config = dict(
    n_kv_head=5,
    d_mlp=1280,
    vocab_size=8192,
    init='trunc',
    init_std_up=0.0321,
    weight_decay=0.0,
    decay_fraction=1.0,
    batch_tokens=65536,
)
MLP neurons of a small language model. Each row is named by its layer, matrix (up: input weights) and neuron, and shows model dimensions 496-623. Each number is 128 + 24 x the weight over its row's rms, rounded and kept within 0 to 255. Numbers have three digits each.
Before each neuron's rows, "fires in" lists the words (lower case) most often at its 100 highest values on Wikipedia text that the model never trained on; "fires on" lists the tokens most often at its 100 highest values on Wikipedia text that the model never trained on.

fires in: "the", "a", "of", "had", "to", "make"
fires on: " the", " a", " of", " had", " to", " make"
L9.up154:151093111143136140132145161165146131180153156195142071083119103101119089172136130166135133148097143187136104099098142112121135110122112129135127163080099136152132128132124157095118130091151141160121147159166133135118143091175164094165116116137128153124100144103130109099102091167137133114123111164145102125128094153143110094115126128147114156134070117116118126158094143122132102092117

fires in: "of", "to", "from", "in", "near", "at"
fires on: " of", " to", " from", " v", " in"
L4.up305:149134119089134117104139115091138120163140143115119135126112106129093104141096163123118121168110164124161113171124138161133137132141119114106139101110135100143118140089170124123110145105167160111145129115139147097125096130168105125069139092121114110144150154125108161128122153122066129110137122137101087136115129100105113127070086119110127125117083123122134160135116097120118114180152

fires in: "of", "from", "an", "into", "a"
fires on: " of", " from", " an", "an"
L4.up682:164101145113128156091124128123143123166098154115108131130102104120155125143096109180117113127080164153101124147104132134140147101150149131084112127145100088137096155151161152185122109116101146175120119134110091135127105161133162145143158147120103131160106131137032148151099137117102128105140146142140138093155129131129162116095144091111044129104148148143160104148133151101134136161109

fires in: "the", "in", "of", "and"
fires on: " the", " in", " of", " and"
L8.up126:102116111136135109156136113135153175134156136096121144111104130122116144144133094135129149108118169085134133079115164107111128145139138134140121133117154146153110103103129123136124137132135125094131104167128137130164159092143114140153113157127116134080167157076150148138106151099130193126121130151128109097173089143136143151149161137116091150145100112134125120165094109090111078127141

fires in: "with", "of", "for", "from"
fires on: " with", " of", " for", " from"
L9.up931:165134094103101178124142108183122117164121081172119099122123146104117171103137144134128158143102084170144115155128146138138148120111162135142127153104125141128104123138170118092100091174127183121122144091163187153138111119105096119143106130121103125096108125144124173123149148093084131102124166136143114091148152155097169105147160111113180139162126128094112102147068142112116121116170

fires in: "in", "of", "until", "since", "from"
fires on: " in", " of", " until", " since", " from"
L8.up520:127129164096147160146126118134134132120102155108134153140122121088106139155149118111131108087127117164082096080147094096108133103146127136125118093129146127108150102128116112162137104124141102120140138158143116138130106101150111142113095141110129173136129117121141140194116132087188158123168141094089078083139124124153169139097098103127147072137130155147126126171118144106134142144113

fires in: "to", "would"
fires on: " to", " would"
L5.up1178:149127152147107129116092163111118134141140133134145134129160101125113092144130131124142143163115113146069134149163141113152130133154148178094130082143144092154140118133089130155128111134107127129126103099163136133169137137147133121103092137127112122103153150149114111149127154170127144119146135131154119130131103159177154095139125119141106161141118129136135126153137101102165154150116

fires in: "of", "from", "back", "two", "between", "them"
fires on: " of", " from", " back", " two", " between", " them"
L5.up980:145125084111110100125124093129103123094165084157139163121120147110134090068117112130135134160138117083127116143149153144166154128103107081097126107110170167133182138145135132066101130118095126129115119141138207138117151182142102121091113137143146110129139120135090118150138134124140135112107128121122123146079162171154123138157124099131133139105112143133087137164141135126112104160079

fires in: "is", "the", "was", "has"
fires on: " is", " the", " was", " has"
L10.up487:119156127117145133156149172145135160139135112155136129112161145130115158144103101177163125155120099146141109143167111170089128085109119132125116099112139107172101144183128130119098100170154160111108137104101129114149114110191134126177072074119118125111161132104134083133126107133114118162111152094140099136114140171143151119168128122166117180150115123154141122136109144113096139123120

fires in: "grumman", "fuj", "gibson", "suz"
fires on: "um", "U", " Gib", "zy"
L8.up319:104091151157152128138144126121140100147088112158134114143119056105138100153112154099133117156144078107125141085091154101126101150120127116147151157171102143161164160106085155153093153150143138179132151110170130087118098152094123121127143118098151119144131137110105121133154132120138108090137107133100113129107150146139121117115123147135108145140099106105154156117109125172170120106138

fires in: "in", "to", "from", "for", "have"
fires on: " in", " to", " from", "H", " for"
L8.up769:144102123139139134108089104146087128126111137151113116169094120113117148137164093165154134163067097151115103178163111136091144092126141119157123127102162107163108126167089100126122116140090164122129096140132115103062123132169086122098099140148126128142131137128151118125103140144098151152110124099112124193118109125116141100099123128135097133132091132109118140140091104109092107156112

fires in: "to", "in"
fires on: " to", " in"
L8.up708:137122146121135120117139169149156113138157125109129124099110121142082162096165132098194139150173139136092126151105118162127150122149161154155135099157098153118089127121164148110116131131095109142126127147097141124146135114130127140144125120150155138141141119094131125123129122154189162121144163097133076135149148147147167138120179108146085157125145110156083169145100105105153107113116

fires in: "to", "of", "is", "be", "and", "from"
fires on: " to", " be", " of", " is", " and"
L8.up491:114132151139134098103064130164126166122112133173151140101139127087114172121114137084135097142170136167106108150123109143103131118126118112091093094095113123173119151162158165123116124160146142143117131127164163133091124180139099168141099118184108139139117120151053125134137087125164114155129115114089148103167115177134117102172102136126130162135139138119125147136107112112178120136121

fires in: "of", "at", "is", "von", "de", "located"
fires on: " of", " at", " de", " is", " von", " located"
L4.up823:148142076137129156094126141135184124162116114153138111128090134124166200132122171096121164191113101108149131097096139103136126152133145117136120141106125083149166144137168162142121133114079154128125133092118129113139171092150151115132074149138129097128127105175152152140078128184122122095138148098124083162129140122104143136099134095148135128105119167158154132146106139118105145132118

fires in: "to", "is", "was", "for"
fires on: " to", " is", " was", " for", "pre", " par"
L4.up836:098154141102141118119108115139124117142070112124101100156108160134119115144135145101147107144131135121101151186123157143103135090101138130138125138139122155152087121113150158119135137127136164131125121131111144135138138147119120159143139123127152109109130128124151210128114087143182137157139092127130100120178144110116091141072108141143112131128135119098158174158090117158126144066119

fires in: "of", "for"
fires on: " of", " for"
L5.up897:117122135115148161147149121132073124136128123161089108149138122142123136127108120109141140122148148156131129170173079123102111149139153107128095154123110124158136153132124139161113121119142108129130102090104124097114133139152129116151133161153117102151110106117157091173127127139151120137108105162166126137120098166107095106163144109107182142145134120106135074147165097146120185103122

fires in: "an"
fires on: " an"
L5.up643:120163096100150139109177123067138155129097141125172149113114137114155108091131092090119108109135104124115109108157137150081136135147142135135129117110106140110095119162166123172159132132106137153102136113139114108113153155122135127140168176128172131146136121129091164141102164129175087108098161144134153109141112150085130127097120112095122101127159126135128110115176170150093107116109

fires in: "a", "located", "of", "situated"
fires on: " a", " located", " of", " situated", "ed"
L9.up448:082143176111173146111133107105161144102102151121131149128170156128099136104144101087146177103112106119145108106134115133143107134140115099104080133094113104134143118148102158154116091133135148083128128105141128126114156152099148153154134132090133156086143150138083101134081134147135150155124159124156068099096136144126132137118114130138131116119115061093135076103120142110104132131127

fires in: "of", "twenty"
fires on: " of", "y", " twenty"
L3.up1221:183132139141131130141127112165111144084164142121163166164151088146077103112113124110142115114121139182148108146088165127150147152169135155146123134088168131167083108162159166131181104179141127132112110124104156125111146155177137120136113150106132134122133124139142151122147123107082116122096134086134105149087123147116159120141151103089107153132106117121154165089107157108093128117186

fires in: "had", "to", "that", "has", "is"
fires on: " had", " to", " that", " has", " is", " does"
L4.up643:123141101130109120114165125163111170132103119157122164094138118133106100125085115144097149122142118141104113135125082134144065155160114124115099133143123117101145132114095146135133136155118128138133142092127141138156094126135147095143153125122137110181127171144130132162106174131121119126131119104140120122113125189192130131111107111130098145106137114138125113093126131141123099100109

fires in: "the", "of", "was"
fires on: " the", " of", " was"
L8.up835:111108105170130128120113125144141116117099086150149147106138115129152110130136103157118136164132113130101130145149157114120171110115120163120107149116139087145187141115099114094125135128177118082110121114170150104096141109171177110133117157185144101111135112178118121139131175090152118101153129086116121104113136134143123137111099100103166094126138159085118134140126131117161098122134

fires in: "was", "as", "is", "has", "from", "are"
fires on: " was", " as", " is", " has", " from", " an"
L4.up150:121098117182079103099106089136142131118124160159121094136131105072156133149083117113147147100116134133122108145105121123099149084165128137097130105127148119175138145130115110131112131086109104103132108097140132138116139105127115106130163115138148132122163104150133121122135152126184100125111112064125146128147115169121141114127128110134126131123108151109162114141110143137113150151140

fires in: "of", "off", "wide"
fires on: " of", " off", " wide"
L4.up860:121141117071106145119098132114095165131139137179166123110144145151094108142114091110167143134115106137076117168160107182149104138126127144112088142087132126153132123154106120122160128101114146131129149128104143161094126122124124113134140170170134146134058101127140133120119144142118139119083141101115136116156097110114164103134101109111142139171109087084152067137154147124098103106154

fires in: "to", "in", "into", "adjacent", "through"
fires on: " to", " in", " into", "ace", " through", "tra"
L4.up53:146172137136140133122132105111089135183086112131170115103130129126117098129156153137122108142134156094083100138113160138182170128127120125121149092128166150114102131108135143137166136129130108136114133115114141153142128155134134128120091118169120108133110154142131134101131145109151145163128101133092113108084159175077122137129144112119146150161100108115166125151122134156135134112130

fires in: "of", "from", "to", "time", "for", "group"
fires on: " of", " from", " to", " time", " for", " group"
L5.up14:152134143080097119158163129129133127148124127137106114119113083123102158121126149103149122123122148129113128155148172125097142116101139155128132150129099098121100144110108092118081130128093101093060133128133088143144137116096090191109094186111131133145091104145146161083107119139160130124123106119132118159133119153121129172115154136108142147127124167057153143145092165134116135166114

fires in: "to", "of", "on", "about"
fires on: " to", " of", " on", " about"
L4.up555:132191135148125103117152145168145120145111116163124129148129121095111101172119150113170148157191181142129118165135157166155152147105145157116128147060122139112113104111144114078094130077135163131146124117120135151107131116144131124154140108142128101092134125124139100110115140110108105145130164114118112157123130142173145118116113174154117124175095108149155160104122094111117133121095

fires in: "which", "of", "murdoch"
fires on: " which", "e", " of", "do"
L3.up799:130134126110140130110143115087090091131143107114146146122123135110081156129174087119117153141132124120129107170121179151155166110099127158117124140123119133113136155098094140119145160120128130113158129153116135110130117053151145104096144104137133123108132131139142132130139182142138078189123133110088126161165104129133127122146157117075088107114098122062129108081123102098159118124099

fires in: "by", "of", "de", "del"
fires on: " by", " de", " o", " of", " del"
L3.up25:178091097126153110098104116146171110152162117132157129087127135077150161134097127124174136121114119150143128109150129150115154095138135110106156133158151094131087140114095165173141112128126147170165158152109149100126139124099097157108120106161146126147132114085101120106118081151141118123150179083137110133093145105157117110089141046137155141079084144132136136144122108104145117126160

fires in: "first", "by", "of", "all", "last", "at"
fires on: " first", "Co", " by", " all", " of", " last"
L4.up141:095113136114122134125133136152140113118126115132100150127120122068116109133150132138122127123080094150160110110142100125106118106120124151106109199127120132141117132063156090110150124129117090114119138088091124113116141107127123120158165133107151113138136148137135140132115128142142102092085110109079130145160116139099128104126086131158129128103117092138128069097080137120090127107137

fires in: "of", "was", "said", "that"
fires on: " of", "ly", " was", " said", " that"
L4.up1014:168143122134141124106100092108113127157159110152163100124123134148113135119165062100106118110113106143095103132127168143115107140156152147105133146142165088171108166109164142161205128168109085124157176094153116143143108116120083103143114122124156092147132127129136142121142116135104146130157112088119102168113090107164123115116125107134098125122118122088125132148171121114109122110098